MLP neurons of a small language model. Each row is named by its layer, matrix (up: input weights) and neuron, and shows model dimensions 0-159. Each number is 128 + 24 x the weight over its row's rms, rounded and kept within 0 to 255. Numbers have three digits each.
After each neuron's rows, "fires in" lists the words (lower case) most often at its 100 highest values on Wikipedia text that the model never trained on.

L4.up125:152120137119135119160145127108152108119156110110116132103137130135127136143144103148096085114146138131120144113138141079119134122144131124124124143114141096118123107155131092110140107103114153151111071099167101111130180144198144119088083142130156102114147109134147118108114121107110122113127180175132163139101087112087146160152126153182128118193116108080136119089107129135125112182143128127138104188161130139140141147109178103097115126167114129098101114092158146134114143114113142
fires in: "of", "year", "that", "between", "time"

L4.up35:117102098110133095106133185109139154109128131137096147127153102119125153150163135135124124130166149147105184110133140157102143143166139115147148117142100160115124112144092144161126150113073144151118119114107088130147132104170144116134107111123121143116127111167145141100171102077118125109138115118131128164094117166153168117157157129130130128110108145141102138090124136151181117140178106124127139124109114086127130093106147103155174120122137156113115159139109051069133081115124098
fires in: "by", "was", "to", "according", "as"

L9.up464:123162129196136108124136120087092139113126139144098120152122156134090156140168127141124189101114122128142114126159113084115142146137183125109153092157156107130133133107091164098165063130104121132103122139115162125144149134170129118092110141108161104110151113131118116126087115111115105094128166087151141088169084132118147090141156103140109117126117115139161109117121129135130093124086143092123167123149116119110163154158125104154136095106147157146137140182157134098112133118137119
fires in: "of", "in", "from", "de"

L9.up229:116096104153120142119149126120139105161130150130142094125168179130085114155139113139151109151160138151132078134116123148108117106146131159099167135068110098119068130125123144133172174154084121103119156158144073146132157120139101156099076154091106107099133093157122186084085146107129126145118124133126111136160120127110150100141185123093135169105112091119138111139106101131112136142110145101125131120131116118138164136125145147129114132114152164114143155141123164162152134096140127
fires in: "at", "in", "from", "attorney"

L9.up308:125150099153154149103179077087152114126134114133145091177167154106094163116153090091099139161130114148152107126157087146130142112135088139139144141127098129175161141132163094110108130151102103123128116112128135122127121092138141133134146113182144109154138134143119190151150094118138118146129155105119127137158146055140118112138130077151122116140105124144154109157113104108154109111073146062141143139158161138113115122134105121090125148135127121137087129127170115112129126146113128
fires in: "to", "can", "would", "could"

L6.up40:120164140090172104173125089114201136071060081163106123113105138158143151081153127160066126128125108134143130156140101179120120089124113137124126122158116109114148147103098115176162155144106164138144125136108156121136135128124124140113108131075102110098127141133112130116144134099153149117150111120136126134132142128155129097143111134126145137150113158146105154133132124151121107108100135139103101165127136115137114170168132113111147118147088121096110119119125097182174152097120126
fires in: "and", "of", "than"

L9.up24:073140158149163101131163096123126100099107118137163147137119153161107148132144175106096109094130136115125084151149143159110130141106173115126114108175132113119133162121098129095140121136110105118135147154116130161139154178125126118114137154102130130109088113154130112131149128119107130182131113102103114128148135081119125100142142113111116163112111160095166131113113077100120098105108105119106115147157152173122209117097166166111146146085152120130139107141128145187116151127135116
fires in: "in", "located"

L2.up151:142153144105187144130152121134106136143147146134171106170087149099112072119147114113128120108139106139122142062142127163110141137099109147148117110129105141120086132157099144118173162150094097127134095142135091094160121152102161143129092115127135153138143111139137129150108123143121160131159130154121137140124133162168095108137107059141112102111174117131142124116102136089139134136120072129131130169099075148149140137087117112129122091147132157103087104169084149119136129140158123
fires in: "took", "information", "title", "central", "community", "impounds"

L4.up278:108102148098141114154102065124170135092124108113084115135142136137146119146149089082114145166128142136127119150134111111158078135110140148133102127160119142174140140149124139137143105143118104134153108105136090130134150110084165126103160181068139099094107094139115162144137097138160127151153129136116114125147137106122110130142137095153126105144100125108133163097144121124130112172115129139108118208148138117091136165171116117146143129110125073151117101120114172162102090124122144
fires in: "from", "of", "to", "curator", "below"

L4.up408:154145163101122076108168113114141112109122128129139147127120165125123077156121128106105149116120151108149082184155181100111088154112125146128139171114113127132128092137128078114130140118121180135082146121128109096180138097085123140135125093100135116093128147138139128118147158128108128138179082151147145119108091171138160103157160133176065120134146132091102125148105142130114097152109115116157156132143127123132153148122133108115125138142101141103109140181110139122083132140133125
fires in: "of", "ave"

L8.up65:154159100155123160130142129153138144140145114088107059156134134136085139125117110100083083118116113158128148118098122136122081101143149104130067114187142112108149152141112116120137097145149135099159066119173148114107156138104098109163122145166126094133137119176103124149133145148142085121123118135118113132126155120113092122143171077125138078133105142107164094111141112136139090141120146128143152090113124145145106134099157143133139124133149162085135125116132165097161121098126143
fires in: "an", "analysis"

L4.up341:125145133122087154112122134141137117127116111147122116136129128147122122100115114128087103118141132155143089092165135101124109140153154135164124118105091195119185157154118162126100105067112130131114107144170137116141159114116157142114133147071086164146126120129102112141172123115132097169153110154123188141125126117107162119109130149142137116131126097096107149150130105097108146108161103122146086141116129127153117137134202094082124128128137177127132172152143134121101101138084101
fires in: "to", "as", "opening", "that", "following"

L2.up328:154105139105072124145123179121111151124119133124135107133126071112114163115153112131150130147171123169131130096114128132122127159133097163167147136112125168106098107128120138098137146127127108084124120083123094091153181142106094127082134075125157063154100105155154088132114137107108144183138126130148098161131163111157161100092101161132136134144125104157122148103143104130167149126116136132169156120126127120146077127124135152138101142154104155126145111157134123139134118080120133
fires in: "by", "on", "to", "and", "see", "at"

L9.up527:125144118142098149130108144103146126119095155105163112163148137152131115116147145099104136133145129140109107067184110109145099118135136135147143101133091150111110091126111154116111117156149110111085146107143107149130152096118172120081150124100130114123100128143077128153138196163137125139139121119144120174108106134145155088121142114126076094159127171117100118136141153098130141161118125125122107166118137121146176165159133105095103115111116137111108179155166171077118168138105120
fires in: "with", "for", "to", "of"

L9.up344:098147099151131128109113147089146105104108162179118053178103104080117135092134140112171119105126142187065116139135105121163150136123125117118166136140108149132152108109152119128138122181159124161166128138115104143180148131113142098134129111105115125119111150170124156115119137141132148134116150126134102151130093113155135115125118110138131127103140134085118122152113158108136155146134070078114118158140120118140153140108121138131138123114150157119127124151142133086102176100062153
fires in: "in", "of", "between", "with", "during"

L2.up571:148111142126137150119126136123116083140140164124080130169106121159147171122141125094066132128116123166118139134093086163147142148153126094185129080140110100113134133118137153115115071131142123105141130128149127140129071104156161118100144119121091157119126160164095120133153104101126088118149122080135155143160113142152143108105108160115132105124131148099156104133121131102146173132100133148092077126178110133123098107162134101106135120127119134131173178125146127107123095090140100
fires in: "with", "for", "by", "to", "under", "as"

L2.up207:131133128140117103128162103138129118113156138098120121117104122129148139150120121138080109116100105133141113095118153160124117126163097145106103173149120150135151120166088122182150148156126143153147133100124115142155082132087124164103150112101137176080158120101102079129184133167107120123151138151161139152158163154140145116131113077172163145165119111136095151146125113123113120147108120059138095134092116143141182149156099087117088112114116114129096103129135103140129135115118116
fires in: "due", "military", "only", "total", "soviet", "social"

L6.up355:125089119093154116146143155166121095090187141139135088126090150139129136132142142047127080145128110195109125125155102108128132107159093128166123143127106156092162129111096135160155128136133111091123118075113111123112102106145140110094098140128111156112103120147147113105106173152138132122131158148155129167136147130145142097154128139130120106136170138108146147136110170130143175131131141120099101139145102102122184142108126107137106119109119169139147087100150107140141127106101090
fires in: "in", "during", "for", "like", "from"

L6.up352:132142117112140123071157111124141122140110152187098134121108106115175171123111164141094146105155134149098128096164113123101110083103087139162162122118108176114111159123122147134096092182166115109164114109145093174133123141113163119140162084135135119133129126182115152135134125100132143117140131108106123114098155180098126118115123132149094102133101126109174124158123111130181104088146112100113109085134108150155127126141129144162097147148100121132105148097110143144106109128149120
fires in: "and", "or", "taichung", "dorotheus"

L4.up366:177147165076134081133121142115143120124145106125115155127115133114100142163124161160147112135095154133135089120142196119174092151124127162131143129122080147117134181091129157167122155145140113119131087149118141173146122141165119114138128134132115096142108086120132106137152138077123129142103115083092090156143158143111108129145128135114154099102116112165123149099095138148111105127109114120124151152105090115112090099112150103158151113155184133124100156124144122100119157079135112
fires in: "as", "formerly"

L8.up356:123169133099136129124131128076130146148107131144108068140147135137163117115125142150116089146157108150128142124116134136142182103111107076151149096088120139093157168120148144141149158107175115146104093124127148126148160149117156140117134101075098136114079173139110101143111111155141147116164121100105107157156121113137154070100143156104093111144131133119100121172127195118150110117184151139108122136133143082131164131126129111153111120107118130132114157098152126141103160138105115
fires in: "of", "with", "between", "by", "kills", "replaced"

L8.up628:145148129147088118115130120142129107121180109148138132152125217155095151080118171103117132166120127140115100105121136111123150127083143102159136097117115143165129101136163147097138091128105139080138100121051168115125121144068113120143126162109116091110164112138113135148137134158100161157134129075120109139102125127100101111137153115146114118145090157131153128137177114118115140132137140109142104112142130110138151100102158137121124093101116145092118139126157159115160128110097096
fires in: "an"

L9.up234:174175131153109105144164133139112116156084196155087150116145113136096111112135147090134138149156174125137135149155103086152094131115148125156125117129152160102133132147102131110094134103157147118117131133119132145163125119110133144116105102134122120124093130170113141137144121143170122104143158150114153152157115101067088137111164154146103137137115093116135149143181134098120114116149123104141098156156170123083085130113094127083134138109125135087129127154108104106102072124157103
fires in: "he", "the", "they", "she"

L4.up285:080138125148116135136118131159103165146075156166145113153170094161121129148107116170099136198155101119111105122153135145132107120161145110117157122110102119083131122174105122091137132116129153151124146118100116124191195137109104102120120095116129125131132135140125113142131128108130092162136130132165128111118123112146164110135144135132109158137119105146097132114129124120154124114129115136154137065109083130119108154151144161117132152169126163135130151166099076082126121062143124
fires in: "to", "of", "and", "by"

L6.up289:115149120105138132131127116145117137116154121123119131134104136122152105144066116132116089144128142154087110142144112133144115152110162126145121188118109157124126107157141146107135112105148099116104134134139180113161167153128142082133102125079091113121112172109157127133108119120136131117116127130111147111172116139126170127145117124113113174121099063110148110136106171068136185140081139095141175112131140120094157113115123124090166149126145165131182136144132092160120128143080089
fires in: "in", "of", "october", "january"

L2.up317:160128187151139147117141082120086127132163119113141108121130140134099120144093174102089141131172113150122098151126143140077115097133095115118146122147138095143113132152127076132130136087087093152141132123132130128188132128115122121105103103172141126157112142093137141145113119139108161112137152101082152148156105178131101126132119119160108171114126162106090146144148162114104132157123102131152148116131086175172062098114133112138158133146127146100168133132129141138124089128117108
fires in: "it", "she", "stadium"

L9.up382:120119174088098109083128169111072137105137109097111077148121147158108154136148148133105128147078129152119153123126116148124110114153099115144103138133132133110199121128129116132088157160137101119116181106114151063112112101116126143177151154144123095106128100172104163136137120107100127111182139137162140096116140122115098091110140143143135133098120130140169116144132146167135154122086136131108124134121115167143125124137110159119145139138134107103162141134105079129144109138187106
fires in: "or", "and", "appear", "released"

L4.up546:119103153131082153140124171170152123132109157141140108132085076124138137113148115137167125081073119109130161150149099144170120107146106197121163168124064109096113107119106130131116143079123112144075161170119116117128142131126149095126116092133132112138159141150130106101135132129141081122094148118134153121111175139146172099125148130127115116157084124136112151106119120148108130146083144132088152134125119119123150125113160144162148108166123111131141127167163119141158146096117127
fires in: "of", "by", "for"

L2.up395:106160130166104177125095106095122121097120127152149099155134150139104156119130108115110117091152108105101144129143106141126121126147146173141125129104104144117151115117088125118097065083143130146119156137083103125131101142130118112153143163164180129100147126095145119146157126120136132160149121120119122126113082140097150114130155123104180103147102097112133196143183143168111139164166120131117096154147074131130100101104126118124158158146153079110152117130125131101108105099156138
fires in: "team", "debut", "birth", "signed", "sexual", "sea"

L8.up254:148169125104146140087170156113169100133066125121138147093159174134111165141117091124082087105183137136129120080118142117130147160127127165154149152169119134124129107105160170154137134141122112150121145146139090121155134135117153165150118126118113122148136126164091111108136145126117134112156137143160142108122130142107123087077130132121091128123094143070141149115147100140140128114107124113091137130159132158095088126122094101135186109137115117137132118137121078133158076103110098
fires in: "to", "and", "or", "upon", "after"

L9.up75:206134130128116156155166133132121111079089130159112094144144137151099146147136128134126126141124168126133117122158110171104105107149129129146140123140088113148101161125148144078081128103095083155092116132139097167144141125109143097133134117162117153129085149100128146154159096132123120126172166098117126121135106108107104148109160166118105170127145130088106156143108106128126125123146110076120172135164094132140086140120141165108130072131118106140154143134125135140080135134144086
fires in: "also", "he", "they", "she", "who", "later"

L4.up438:117140147101093111135130108105134153147139106159118143141194153133141110116095148139131138133155134134146133137105109122137122166133156105121125053127139149137144114155100123178107083130121157158124156112146123155149136154119117080169123153109137112133141141136104086120152064091104115133137158154153104127115151125144090166116137118176157115128161101103101141114105148080122097134132138136140141139121116097103170082144126148135094090126142122093138120102082111174147140122169079
fires in: "this", "also", "each"